config = dict(
    num_hidden_layers=9,
    hidden_size=224,
    num_attention_heads=4,
    num_key_value_heads=1,
    head_dim=64,
    intermediate_size=896,
    vocab_size=2505,
    hidden_act='swiglu',
    norm='rmsnorm',
    norm_place='pre',
    norm_eps=1e-05,
    positions='rope',
    rope_theta=10000.0,
    rope_fraction=1.0,
    qk_norm=False,
    attn_scale=0.125,
    bias='none',
    tie_word_embeddings=False,
    parallel_block=False,
    init='uniform',
    init_std_qkv=0.0344,
    init_std_o=0.0322,
    init_std_up=0.0344,
    init_std_down=0.0,
    optimizer='laprop',
    learning_rate=0.00109,
    lr_mult_o=0.734,
    beta1=0.9,
    beta2=0.98,
    lr_head=0.00423,
    warmup_steps=454,
    schedule='wsd',
    decay_fraction=0.915,
    decay_shape='linear',
    final_lr_fraction=0.0,
    batch_tokens=16384,
    max_seq_len=512,
    doc_mask=True,
    z_loss=1e-05,
    train_tokens=131400000,
    max_steps=8021,
    dataset='wikipedia_en',
)
MLP neurons of a small language model. Each row is named by its layer, matrix (gate and up: input weights) and neuron, and shows model dimensions 0-191. Each number is 500 + 40 x the weight over its row's rms, rounded and kept within 0 to 999. Numbers have three digits each. A neuron's up and down rows have the sign that makes its largest values positive.
After each neuron's rows, "fires on" lists the tokens most often at its 100 highest values on Wikipedia text that the model never trained on.

L6.gate113:476504523416496507522484413533507476532506423484518467438508568532454446466514526479478534585450548521419528514486502546529502492533553525508518508425516452513521472515495417499505491484476560478429491504566455471506539434449484434486493495497444475491454451488564514515491494460554535527501524520454486550480535505488485563527556502522491560453487443437507539494527501463506386539485496444521578514523455530516457505433553492567444524429419558466541540434502562536517508439473463526455513533513534489539449489558523479526506476514588548424541516545475532519553543521540551533
L6.up113:569442472457455495499484454536521466499467477556525447473501489504462451464465557462520558568487517524472403542497488508469483538473494520532435468446519503530461493509496438476491472479501571514472490480501457506492537483429432485534510514467512441497492456530580560536534562457519495524574521560439522447456506576533523496502476516490565500479541484486472463475546564460476473527393448607463507503583562425527411533509493493465528518536558387416430533506516552509544469437437508485510556536439526459543503473508473486513503485525505497549531499517504445504457488501513557443
fires on: " |", "er", "ro", "ra", "\n", "art"

L4.gate553:521545451486501560535478446491465566467535504515436501508496536506472464444558536559526527524443516471510492541529441498542435472499503460500534489506464514472449498490555442463523498502459522484429512431577515518499515555471502456522465475479488516513560478488564482547560545453570504557381457459526499524481444431427516411489514552521504432532498480440474500537493516502521532456557546486580546513465495497538583485515471573560432445472496426506503549490516450588505469495549518433553545453501521489465450500453500520526407430514484531482532414497468499488500545500409425496
L4.up553:500447522565474451500481510498536510536443495523461508479519469451541487512568526428486528636566459460497558564572461491502512457595436461543524480521460458493520498562472505454496505445509546497489590502553512503453468511525477434490480526525516490486563485587501527477547425491596463434443513456505515495523445488426545452513542533446532457494514479491447480518549493449441553501534577426441450581511475521532577527497450518465449533437534481466545550416498465567479482534485533477595580517525514512513499439588507496478474509467515533510512491537509459510475519486465481496
fires on: " –", " 1", "ax", " On", "}", "th"

L6.gate808:523575466466481504484498472470402464447535519518473481477500507542479480471529440440489455564496536516485530442469423575570513520469506456558465564468453496500526559475519498550478529485551410438493502473492438505510502510545575520526477529471488528532545514443452483516550583583553552479491484471508505549513540474485523504468584473545505410492427506511497537480550529508503467522513494537530587517512488506509562513423474532498408469527469531561494505536492571472534477496501457566535571495468495518547471542520524505536518455480565499468525529508492552549508534557516501469
L6.up808:485508549493501559473502519500505444449508576436541469450434489582513528460531535497501508568537517537535513519455522533494498558502476476487427528520499419507481504484470474552497403407525469426479562476504483509534558523524554499548492481463501510482571504500481475538558557506540515507492486484487477534557447550503530505503466355553496420498493405524550566511501472540538538505467464516534467503522503424476541506418505495509436447571471522533436549485494541551536511507484439522538539526505531577467525508581511521524520487471519470459533522508416505539552534549498536489
fires on: " ", " Am", "==", " am", "===", " La"

L6.gate212:461520536493566527482479490475507472508451519479503459440493510522571520549553521551450537512538396491557443469562571445526522517464522432473486487518460540476491473567488439508485500483520512466469513473487539549501529485520497559494379521470514515454514480476484500533532531524484561496550482571489470541445497442430513479572511495479494452499510493464501527433479498481472448496484440557493479556529465515388421556495539445522490506513480488468472505416476488496488477459522464501557563502604497582413508415497464491569484461529432458488557479490457462488476469455443550549
L6.up212:520508497500586529502414496457559509487488546479520492478459419479590532596545562497490518520486443516561459483574454511509545468489504519445486504498484522414498502516485468501429467461533520482520430515478441527500487498472482530467454475535503504438456531481517563517557517523515462489497450585506444519449507463428568416478496582439427500499490466434463502434512547449519465491513507523495437533477450580478394523452523423503510523508486456498497540450491481518466504495511484558491545500521480526396473466525482532604478493520442488490512521529432499490526515463460509571
fires on: "l", "\n", "ri", "r", " bro", "g"

L4.gate589:437475531468475585520620529421568508507527536536596436524443551501599538565517486484574502512488447501581471521496497542467442509494497477518473497463488473447440583541505492586508475506536503525500492514443555497438484518540543477467486461493502473515495500537546582502498483491489542483480514503480482579506450503505541535488499536486486505438439468557454541507564511517470495530541453489494574548449461428514503475458453531499551542567450555500443486574521476492485474521460482503544469525524525487526501427532498506466446477465545433498557493465445451472528538495503532473
L4.up589:508488464490557504507589467459496538504526601479542510567497522505516508523533539532527524452480488477522471522500533540480497523592459496493450489494537438501481469553508446586525469541457510546412465445474536481538462541475465463471481440454534475491483462524494557543517495484501467454476530454536521557481421481505513501472442560495507501415500489459481512443483502458506489494502464556482577564515470460534490511436457499424488618578474553443447525524449416457515456512508431512528520487565512538536439501565540535425474411546529490474514560452501451483505538552472481447
fires on: " ", "ian"

L6.gate173:518496511470515470475464476524480593487467568538476463489545542505516513436446503542425511537522430482447451473487524468502539523539488512476494445506516439462559535458542562528451552557479558486404555523525492538510458479505531510527468478501528516481619499493528524504496506504427494509486452536492501400504508527487484444547538352504459460470530448472471475536550503524472502524457457494552477512487526509430485473495424519485512522501492602518541532434511567536493474499465576430493466479567466503580447534527536467519452483540509485446570454505503504502433503491478482534
L6.up173:544534566548512450465474478487590490496440499559542455556505452460498535532513479474493509549515434492439528536526494405507554554467549474540488393456517502476432574504558417476461477462503456465502559470467528561466527443584578518515486478555457503485480482436483456509473509467515510541498447502542430459512555500515528471575524528454467491516484427436497537538455495497498502545439503505498541566503448538518482560494563477484525420451504532492470520472423478530459490453543482454525515478538483444540471542546506474481490431483516443488584468479521516496481408572532443565
fires on: " (", ".", "ig", "g"

L6.gate273:491487477498519444491476537620544535404511576572478580536507539523519519563502545493521576546514472511462527546447495512526449483484505542468490492524524434544526550558564490502452523559489503524565468460501497501482461514498527501454452524455458579501511497463492498515532479441471448471401490456478504497570526563564517509511443511505515478410538437474467547556461547475505499443491501507492410546515486489485548539513533477440519522492561535495592538528522493487452541541544502494556516507586453464528517541461535505522494485483528498480416542480489460487459555553537459423
L6.up273:476456511585496513493487484474499523498530557559459529600507526512553540482506457466553551560499475485532521557500498527483490465475453561507527479533511485500531588461454459509470463550533488582521486484481494453533505509485441499456492438516505512408446486510530462525537488465577517467483539503507559562505540542568581441500499554494508534457469478499507488526490530493464487464462521518584527529490488471482529582455488407489514519482463556541540524566594549525548530542442482451458490589508499428490494580463506494498494473553527476439457608550540565514503542520474499455
fires on: "n", " National", "f", "G", "g", "m"

L4.gate556:459516523496543532531499427474465443543494416536434483455523449520517532447472469529464561486471471487493436463492508441397543503481476516553574450428446501583467491528504493616554448427438564581439519520471510395399477500443527536536496536520567526609517495528434491461498547510456453493505526462477480552456449534511442465522520485529546523507500549478507554507567550488465547561528536478411515499511529461483464505477455529537488525482498501443512544518518490485487432498550501462506526523484506489591485467475475490445521514527483472505485486511447457534555491443504521507
L4.up556:514496437550512432488512558547470367482530507548539469455497480551467531467481522451494490575553497509529599517531486557442477502450447446478509554415658503538466559479495475480451452502503453500436479457511535480502491490508504455493473523522549477530554475539408524482504495504497459424566520576497516503522559523551592473466471514518506454467512509471433500488525483504465480510535549489455491535514506493471509482491485419446482515608508514469470548489502475498504495515473528500498565553497464481471478443455576538445485482583518572515522495468531519524411445509453516463
fires on: "\n", " also", "ology", " pro", " Art", "ournal"

L4.gate737:497536466453554536446501513527477475554525440477462446429397526476487577556531485533566485571463514513551502504514527479486438485480550461544486530539482484519446587497470523531526576534526448516487550524448529527456489520530470543460534568531543524539472518530460554491549570478538436484457485417421431504466478567452531481500536495485517516542499506577483525489600506505516532474508482485436591466537409446459486463498532506538479468477527476494475532513452479442503430494539443523524570512442450503557492464428532479520526459530536505524493460574409465458458438458549543456
L4.up737:492515464524502562555444535499527536576483530541503464517496502506444568492516456518508534432489480628497550574514498510420512532480515508504494475484473518515463448507516436509514504574526499551500444565456510446538511520488418511472475490453495486496477500503455482477472551455558541522479488501435465511477494487583532523460399484546504530463506470495502522518516545470489450541447535573394549462543465459513459594464530442443426537510493513487442530540515467458499516451436466545418519474490510619563436463515517441500529553568472561506518541504523443515469499491554518389
fires on: " ", " P", " C", " were", " S", "\n"

L4.gate272:502474426535546538460518439462542535479452505499594494502500496458551463554513492507449519532454496456512447504461471534543499480429478555479568532512538458529483549540558557491491452475443459581472548533513491467506517513497510549483552483527555509458447479436504477610430477457528514527512465572511582580489555493467499515507512466517451503504477519452511505589548492557475467503472452580528455458621497468512486536475490464567493453550476464464433471407560499473491591410482509552534491511488475489573516545557457480489518522409489509557448488441546536548473483495531480436
L4.up272:520425439544560534468537511446509481557518583461474540595496471532467488529516499513447548537431530433469443492479451567543488592510457501507524574538523546459476483477534446477486516494447556434553526484510460448554491432574502527440538470530477511448540563434549526508504481528488478475488487486552541512481471527487530496554492480544508537501577464509528450553434551551500478480529435448554513510519491447507450505524497568520495543498502492426463602418533531500427543436505515483455459499465556480489515424518495497446516445463536556474549483514432571486472437499493480470
fires on: " Con", "V", " Rep", " aff", " part", " Ch"

L6.gate480:505535532503540502470513469485479474568476468578484478497513489480451511496546490521525564511489512436437533570512527450448514490538488567534570511522475558564456441524451494535527476480481560520480544518511520489480500439495433524446508528505505551532492472418476507498544561488440547535462499557477546501444485476516589554484479576519520533567480469487441582416443491448502458486459499576413462482548583483481483499479595467506524469409425472478492493486468502465551509511585448534470519509523467483490476531514474496491510472581451540423552447518542469529521472547456512491
L6.up480:555522514464444524529485457442450505526450489471543484513536454513507478588521493522499603455484510466525432523526576433510509577555510503499528447477482502454514505546462465523499483504505492492443545531502480570465562457522509470555474540514509488505502443455521592446568550547510501519442512439550514556509539460487546513495545582511546433547450575464416499480512449482543465459481435515476450487494513525524516389552554510561488495469468414488495445525528472528557468482537526532521539537524452450496519521439494502544512490504484556514543500550527507488579506546484495500
fires on: "\n", " C", "ra", "ul", " H", " Con"

L6.gate352:545468477454563517519510565470522515521512413553465456495520573548479408509499550534472457524491474522556457470508528577501515472529510535414506529453512519452489498528511510491442499431498483489449470548531488519504458474589566539475443553447531462555463498483508521473569480576480415470483554538555396487537523533549499491485507542561488478487504472451414545484526475518517460485498534476444499530495512479517526421530527512447460496588515568498536505540511554465496491491442473445475555430405537530466474480477501542511538461485459445482539551547526493432525509507441559512
L6.up352:569565494651531504483537526519527484449488533462512513565549514486514517498527517499570497570475504518500522531506505495508475531532407450473502449521535493468536481430433474598505452513483550504518406539530498487474535449429555493512561515497529463554507475550466505476463471548448526579501470521514466531450470562525431453578429456618471504486549522458539490498587521519462490468426533552496583531660472510574534557479529475515482536484481460568534476531499460555491507447545462489450521518480544465510493506472509459501462508447507492502519540521485465485448466465521578487
fires on: "-", "6", "0", "8", ",", "7"

L6.gate614:476487519485564521482468505522481494514457478501496552442455501563548452519566553518477493553526541465412476472473574554492519572469499462517471498493542517510482514547513486496479443508514525483493521533591509509558433458512434545467416485514471510513470518529493473467466497550449495489481490532429518499467453457460510465453518521491469574459477498452488472507501507516375490418507465493545523564564454516458530445448520488536595451528430536526486560448472476447509565415467524540551474479483522530498497376555561461483524545461464530572494524492568501478476444499419430491
L6.up614:419522497490579480539484566549508492527491521486574537456523492507486496570518459510457563564534562453429465535469514550517460521506518503556441483524611486504456550521455455474437497501501568466487499485592486487455435474542468567480426488523430504520477460523455454509515457539420478483462453505451522508444496454440468563476467496457525562471572525505517527470461523440411474431462499422552510561454448499455538433486487451516593498528513512484554542475479474456483455429508500405508447516467541528466523428541499471485546536478496518511501514475527513452479496499465468487
fires on: " St", " st", "St"

L4.gate635:449496549533486467540538472416494471441468438435526478547494498440443488456544552543468528514481547476503456487541500474444545450533541482543453536509452487506457558572526471481513439433546458546532451513453481525457489485479462528527489453511452530463443541502423525467540525452491460555515470513482425616557499480479488464489516586484470517492371550441449474534559497471518549472513458535424512513470492440515486552550481532464502480547493497469486503511486434475520542497479549505493507483433536537437527444492450543500538502544557448485509547494475454548429467475479477455
L4.up635:511539552466513517486496417567491515517543503491513560449441523476490557518474441583531442546582564423471429565493484497412532517498433525543507536540562474481479498483446502439492506498546437489418451519548484521450478533471436474520482486496489455453411509481541516497579484478467483544488475546514477503509474446541577508489588499483502584441504517543475479517548482449560508511468521460482481466422519488441520534535531500498504502511482499525496520504494529472556555452481498507514460527563511477453536541514475431523500501557603518496459498406458485446458473498538476457
fires on: "ing", "e", "ation", "M", " m"

L4.gate395:491508531418547488509489520572497525472489496514605477533474555470529441441441445496454416536465538506437463470569479464495505424482537515541492530538400446448496476585527530528488474482505487452553446495459595507548471498516486471521430435510532570473552508582506496494494563493467552457510566497523594479532429596508477584464522471497443477459516521462434452578502494516551472475464528504559502533466498518423465427499489524536481539483547532466519542478404479492544477472525472457569517495471533561514540514471511525486432481525419509481491462481500481488482514521461465472
L4.up395:463449556428477562541529522460522530458490476441546537523422575500480485473464448481490518461585538467588565554508523536546456453548466483466445453457546534462596503446471483542450491496509454536549474526491472516468511448480412457520458450524485532471509482533494437560555476479460456569436523506471457467520474421446478521458533574535493515480479554564433481538510508459525525493504470533499492452503565563446496514451573509480488526518547452496499485509537509442533502537516480513449506489395525526511475542426540529550480532503546460593507523588537484531558541556553482544
fires on: "8", "7", "6", "9", " 6"

L4.gate742:480499481560507560436493469476517473447518438500475473481513470530474439548427507453458511523498528544525493520428413541497501498502462477484513476523502435459438451495591550481471419511518492500453399529455463506422523509512497516563472475483486425434434530592491461468520422453468485522484469487547585461465504498483454481464437521555492560449505489543483422583497546478570501484514495517505493604498492443462532498436473490510530442501491515499441499450478405476524505519449498485579529551476489543436457524508511457544502466478461537463548545572515539465532505521479564403
L4.up742:541539521561560517464504499532499503441466437539385511535573524447563538474524525529471483526487464493455516521538527585483464501498533532492611403484463458508479559494550530547469529495504520508529483450474565448475515493440537454426564447448546544470471519519500503507473463521471501427538459430463551505492502470535480465493487480521453521480514446452513501554542504499556568500500567485479538508576552487535575541520531434441487549495463495459569596474521521524479506438506477424480497540496473489531461511470553541501502442490477545487551481529516494479431453525538450455
fires on: "7", "6", "9", "8", "ebsite", " 2003"

L6.gate544:482534488519547555455480596467451553509500515551482433492489447523490494487505506492446511466520424516442462484578551510454532541508491479450524479497562478487511529569460518461466530487503508493479517490501500526510531507481405520507463537498534478484528572527484532559476548515484474483516385496526453546475551532504475537535488540456439440556543461503430427486475529595545463471480448572457515530588550485462499518508450514484522469500459495531486500538518403520535481451443550520514561496518542501512469452505540477514560559401526492536496477499519555506477390453434491511
L6.up544:477502508460476493562505494540531478447562418511458498460529522449552507548485450446467474497425517526509485573512481511548452564513489513472473530539491517520550543497519470532428482524509492465529413472514440487470521547492446489453489562533510573538463540527566528423439450499468561514521581491454515535445522511460522530489518469501527501472444535507551446514510505523454445403445539497501458489518479506546511470460484574466430535537480482478569504504528474472470605465409503529535532524516520522461524531527482548447469481482468423505455488485498478453468557496484450506
fires on: ",", " R", " 4", " St", "20", "."

L4.gate529:489508420491578530495513439571480500468502519498436524535532448455509418526473577478496499484518485530478482491477512534590597492530569498558440455493515582523529485493473400469536512506509541498450515445529547408521469510508529507490505482424572436513521511485451453522507524528471503499471499469456541490509459475516508518488463495538502548539486509494540574523420452502491483472525492474495578463605418528466440522448458524478554476547544539535574416461578531454487498468471480464457448524472476473519535412429526475524514559538558570525517474483552476518502461469482470552
L4.up529:492474482464451457495522461485520449515568518516472563486581523507483483509523538498498537488534498460456488464529525571485492507486479388550513505473514510507522549527470552443517564560492496522520539469542558458547500564477476431430539551464527453489502563575481474539447465522485474484455551467503465491473455479511579447497514520479472521433520481490436501501489548480486515436494518576563501538558544516550459460467399430462561460517470411471483574452551493543464506415541447509490468507548474548560454491498530510517487526487534566518507475406511449511488479534541497532
fires on: " 196", " 194", " 197", " 198", " 189", " reg"

L6.gate728:475482495514541520473524509478524484485546549463419476453502508495524538532547463454505490567477507473457561494446523495424492450521563433466465412529422512571530450459535478554547446565486483456477452484514586375516494538532481468503477503483514529475471546490535525549544526561537496487527517492488452533521530500496419452477516464536524457544490526475462548537488529494491533483482419414493488537512497518457496539577542475482457466460533504457408460475533579499558540431563469459469476473492536514545461530481507440497520493436469563550510526455578517475534556525505548537
L6.up728:503496501525506546582502482511550472558520555494426476508462429487575522470537498497509542459528491498520542484471512517544490441498520533468532409441443582471455484434556542462487468517528505521487401513482442421438591577576460533518502430521508497481497537459596549520450565519506562507494523547495478504464622505525533529477509469471449466529458491534483552532466511478486531445540465489410410510517474484443540507499512509498488567464523467519455468492587563426571482506572476521497492505441512465536465549495484453545456536494508544530552466432501492543493551564526520481
fires on: "el", "it", "ad", "est", "and", "art"

L6.gate823:511551440454485410496551497487486520460524533529517515534435474563513545447488500442482515467555531491459537535510552451470527466482432505534535501537530492551441498574504541552437486487529477477486501504553496445488513432485580490425512502494436491438519522481480424520490510526536470501477481593511520538487523499543542554436477468504530525476538546424458492532412487534494487546482481496529397477550480534447484501496476463464567522433504432512512444475569511476467543497539437451495422489499483505492591516519518494496537519429494543522443483504456541503429477409541571503
L6.up823:509524481553528443508520515505473370463497532494529561504440424595495534461525498448474496472570518521499478505553505475496525499472484508488566530499547507490493452524524503479446535445559498525501496458555462443443485528438462514486501511522437505447517506374486525542532444558481425479508562524528523562472554514528544485493448534506523504514553506499430473540457483526505479424510508480499437539526500542468497570533499499440584496536486434529459471465502434495529500472550449461476433524481437547490558524486499447426498542515449516524439460523492452461489437422501550448
fires on: " Rep", " aff", " rep", "ist", " imp", " opp"

L4.gate156:441479471505481508521505486466467486462481484493474386472535482516463499509451522417489493527560458546519456496566537443510544565502495487511559451523504526497435497512465462457533447492481534496494552473485535471517505474484513547502553484454439528472468477472458464514564567489538451488478527499471511563495541489485537504494532514535597445481492541448513417470539471504476461572526528557445466528546466378563473536546503527581543485541535545450496465454462481470458469476457474521490525512518494431525541466549449512482484485435564611545425457534502462522410472534381487570
L4.up156:509504515481534481489528549471519431468537509490474493468451529473494544503421579508519467483515556533515468474558526527465526560506461442506482510531496497441420494456516515539531484536536521486501540537513548553440528530533563506482572510476459442484516567489530447553498502557499518521487516553496462565569551454505536525386448509565522450443511490405488544443567462571469443540573565469458415529516510449614499484492480465439499494494418523526437521432479506472500509499525505506472498492499500437491465526511544496485526562489553489485461483465509400499448481499438472478
fires on: " un", " Un", " int", " |", " Total"

L6.gate12:447497501468471436494494491496476484442423487553533475465496476479545405495523479506505510545513479516546483553489557499456510539495517426558493515514457414557539537452504450455537548455480522540438411518449432531457482501573474567502441496472488471415485550490469550448516506485524432516521539517467538515535466502441471428518533451517555448448471511456433504475520485520435529431517498537476465474547496496521485554603516551501443508498519513541474509491459423472512500508434499549531454461493515597448469520509563500537446583531414556517619469467527508440490506415510471485
L6.up12:524485521498520466556462495502562503496499456539572553577473483553461536522527528474521494454499489437479500481402485477464470501451562535519474519561456494532461550490472460473507506492487548504479507525441526484481488434545582513444475552454478493545425519500457443409475490455520577529464505506565500473510526403523538562493497559515529587477440535510540466516550481562503492497481438542489409464557494515504532463516504539396473432483457436501428523544507486578463512513451475555492506515442468521561511504502453510557463502479524546435494443478469466521470490564550536539
fires on: "n", "ing", "ed", " is", "ation", "em"

L6.gate406:446493479456488523523504473507544499471469539464517488610462469504527535547542540480459508469572405509550522532527591487453484475493463506469553540442451502523482457471519551508501457422504482513492513520486510464471469537536413553499491499533532442485566507480565526504544582444473433460488527540542538455507488502492477502503465455514517497456495551481468503422481512471492494463499494528440479535536533479473453451530461531456484521588543394502502549520445515494503533449471422471450517477525517530445471499474491567506501567605552440527545533534557430412441499524486537520
L6.up406:542546524432521395480456513521599504521512520500509471420455542480471460432478464490470516516523520512477532536518493609476505532485543530460510456541498502432462555514485510576473499505491489490542524474495505506524479443446496527588513486583521439574453527525462496507429519461500475451457527515535554468576545498512520571490535490511552463509477524482517529571478451505544472460560471509476458480429425517560485558462566509543559445550500560486484499475497495564487478550502570543484512503531502451493417522498470494480542483489468509542565559443422406443495511490538533467
fires on: " a", "ed", " is", " was", "sp", " an"

L6.gate427:477517501505568485495400534515549598471440563526514582519513514554515532535466473470496511508496480445467545456548434541530534513476513447543439563535517569478450488496521487417469539436532538480477527578455459481466481515535453509497501502465540543455519462490479478441512539465589607477567542520474557537525413512481562459530506450571480542496477430424515488511494579532548487452447479551465529489431457459478534502480555546492446475456514572431492530546542483476532507475495474515509519522431452497496580480527530540485520482500470501473464500501495448529490455552485442484
L6.up427:454532472492514482444451484487500569449521538467470565510469467544469523467494444440467491499515474470448548492534464549496517523477527480532422491467488543481440569551510545401483517433484521468523580540490565527496472451556496539567545474528499495460542454538488545507507472507539496475488549542479517538590497488459481469527530532555480447466422419465433514582571545551527571444465486487536508506484458475569520527525484531512509469508521445418441548568517498501528596421463475483517605475545488486465583475563518531509522528546507507469470523508488530482447459507526458543
fires on: " se", "D", " O", " add", " d", "in"

L4.gate780:460512460506448507481525450423454456491558454536451459464535534469497507502532485531532523511508435525480464522417492479501540568518568502522459507610481511500471534506482447493521477593523500448506540486513559459452523450574548509505541481454530491481620503515479498546587491528494509521424557555481477474497471506486492477513503491498566436502442481468425585547522470538504428487482496494480528550484532409462448530511402443506548541507486524424504444515501464527560461502524428524453518502520531437501426478533534499531526445469521477515490562470574548502480468475528535437
L4.up780:524492452540509456475519461427463462485563438532518559478552463401478447519465465469514544498510495490480534466457476445570589489505493553481474513469496447485530526504512488505501486548596503483467504447502492528514530470455449426495478554454558496483546500492486456479558585507485475444483591566571454488497539496460522469498453493519594469404509559419485559460439475538512465465449523447486560534416491507482469538495463523525531529558495508475532506510513451481504518517530475483551495540491543507494474477439490541505446499493491500501517533515558605530444545463519491463
fires on: "|", ",", ".", " the", "ian"

L4.gate837:536465538474422480537486504514504535508511541479514427480501523478468523496530528412522495461524484506534450458520570413539497512545552466467452475513446501489425497515521469403526481461426354517510520536527531479410519486514517621495539480459480500465471418421563509512520472524488542525488568460541508480520516454483498541458559502492476499487555511541508491517502427448504509502502454505547459500511462439502529449426591487608513446458470589456449428496476441477515470507486467488489533567536478472416563458524459540518463506471561491477499516512489504500473545538540534502
L4.up837:549483533490530475494490502431581504454470607510467510417475484546530554451511520441479462443468534522508497478550438501549490511525477483455451538505449477424448499528549504452449504481483406493506535574515520508484523521489528523491513427514523494464463489505573464555512473552532562543524504553548533533552499474502466534474518466472527450415470530483443458505541463518533451455536534535592476436427462493481545491482487493534450469431470500527430484455473468490501473495532485525462558571512533484437545555502508537506507477483506430401504458447462477509527527489544583538
fires on: " |"

L6.gate570:444504505498550505548509493469436534445509481497507533411575559413470551502461556535528505501431530460468564499573480447539464498509509510490520501488547504566536482492477509576532518550522448514462517466494529487446483471487515471468542580448479494540491436540486508435475457513505490430480407448574465543527546545530478533448426484538446489541435547517480482470554481494472483524487527457483491499545496435473578447508407547455484534413439524522553528510526517576505569460478514475481479500515507458530526492522482556482545497455479468528506513469542547483508483466530484592
L6.up570:567514490574536467507566518470493533504521517492538516455424522462370501513422539493494442458497522485483582477540482554515508449390474426479480450554449493586476493558436536548525563549496426543490507521474546487528512480448507475491499466466447480578488507549463514476484469556529467484499413483516538473499509528484444524456434477501511523498470510483507511498455505586504531475522502513539498554460567507487540533504544517491495523459447531485488534505510548539512546476459457453477487515569571416573540491453573501504475464537466462603589501469507527481429503520429530549
fires on: "U", "A", "W", "C", "]", " 2003"

L6.gate799:493532538499502522546537478523513530534550488495554530537548462495539483447582437544510511525493484477466500491487579549507509537462584415509531510557509521528474481551492452515532478464496465489502471456481547489447503507524496580517440547572469525538451457502451541528508507552515554484458458493457464518492475476578501495523572492507546432436452503472497514456459486509484476489462522533435509521501470498504470529445494536491527511495444487443472534442442457565479508549527573481575470480513467536434483442469476486399426474498489450563596497477544507444377522552458554523
L6.up799:412499538537542498562491517483499506447554507506556586515514459458534460484537467625550541445427571437500489489462529539517555518480540487446474532530500533511480475519453520505414462489561469458520454488472520514445440508536527520486465497544501510521500505485507602476488495511497580451501426539485471467520459483539522535529497561470471501441475487489461479521505504514535466441474553491470549499489429557557538464470459533468475558392452454504468502417471456527526453548565523462530481506486474502516496533428436520474454422516458478533575492563500464438429470531533488506
fires on: "ile", "st", "ian", "cl"

L4.gate871:405552498538497476464442499471464523568521538448453517478481478442559530470510526497505575564500567492476467484487478438491513423469531487516430476469516505541503505431475477424465422440416473535500568533504496533492487475460527538541512559484551496505559455596439505499432520609535480474505507574479523462531510503582484521508569456490460495450505548563459521478529519447483509482507486533485508504501506466465488479458469504605437455482437455479525531416547517494475455476527465517523467493438442541504550532505500510435465440530466496539546509424464459479593491457476478548
L4.up871:493581518462505470502519507462479518511527543471477461558435474560485510530485479544470474558552570533482512523495512454479535499567540513467528429437564463519529473466569533442542454396508443526549503509542502498517478442472431563460499460529476541511504444517391474428493417454509473511450552568501497540509528479508497550528460518434466476486500510513453463473506514526471507580474476508456538530456523492559450481497524489509553463456425418481468524398546545472498445491500480525420461447508484433494529470488452495496476519541461539510531429524517486547545466581474562530
fires on: " In", " as", " oper", " pr", " Pre", " pre"

L4.gate592:579553555476463480482450518489492514498559450469481521475517462551448501510441520456516526457582549516509497497404526557521461511521528531540414499453484515518442548495547489529548514431485409549592561494516471496465527553470500533560530478478460511489564503496532433555480477511613469562475559472557516485459529482455525533506523475441467467526486512536533616513490426509519529562572453471609521556496464417472552513502555467506517517482480572471523519498536514521513492501538500503468471526470518525439495440559450469492516492487483473496504534480422490563471519511512489547
L4.up592:498549480447501494513502519399548574473518486481475530503469461477456568528484514519498472408481553500465447510521505510495469528537484456552485538484453417536449508538525473511513501483488469505442474489518470451488561494430523520511506525449408557398516458477503520422473496497571492507508553535555517550495506472510416508520555512567531480542499473448539541543465476422548506468499538467460517475436499432564517512481504466539495576513520562516462486552457426503546554537575515493477550529380560503436510411499416564433486480523484531469515491474519485592519508551530461563
fires on: "\n ", " |", " million", "\"", ".", "ar"

L4.gate637:540471536484519450472537487434440452456491540521458504524522504473550487504493509514483475499500484558502529446576556519507505536473489540529565468471470522542532453450523507491511435542541524556491425529480546495510461505519555456569410566516455582537551524450494395483513514487482604477500530503535439446527506557465491575501436540513472538474480580466550424461423541466506503492523518495474505480486433543427476515518463528434543600589478482493564461532484561529528535492510507491511540483438586526435469501515489490576441545476504439499536395488473477527573507496541457449
L4.up637:520502527563533489456514523527447485455523519617543555528448540529522515429475478487458500571427557488493461561456466508504444454487545482582496514547492462532600440604433469504548537470471544456578443511485482532566446431539476452543518466518445501489535525494543412470522510506484553519500516471516513501514499506491536525431510500537477533522460476513430527555455563429499520436548526478506483491521471541537463521492446522489540482519430456529501465445484526521500499473480535474558508539470535480512516501486578474539455511525476401415516509483512541504510476585434444456
fires on: "ed", "ited", " Award", "ased", "ong"

L4.gate715:483563486548493636496527498518477562509536441521427488544415492444526455467481527485479531552488520436559528525455460441589453477439518430530464459527448520537498540548453538449519499452511532537533422460530466505542508447552502531459504517464420497517501428512481475460494556506464480511447482423539502527462517433470550521520506532484506556615493536465533467532522481511437526479453513534480496514525420526495483543496508483545472444486511468520451538529510498516500522495487480497470496595492486452456474553518455458539442449541507544485489452463503451483529469444544504521
L4.up715:455487548531528497527449514516557512481488558476493521492513476462489531511562511497500551490479480481507584552532487542416588564514425541536506534487502537479479465470493487520439434466468513558482424518430529496507527515515435463476497529419511446530508463596575496467388485470505445519472445533482566517488497471530559548426517455511451615447457457502466531518556458526545483460448490562559494503568571472529538465521481483512481455522475494517543554504465484524470476380548564498538437515435515503553482478547450488450496474548510536478462462553416457528466509467522471447
fires on: " 194", " Pl", " 195", " 198", " of", " 197"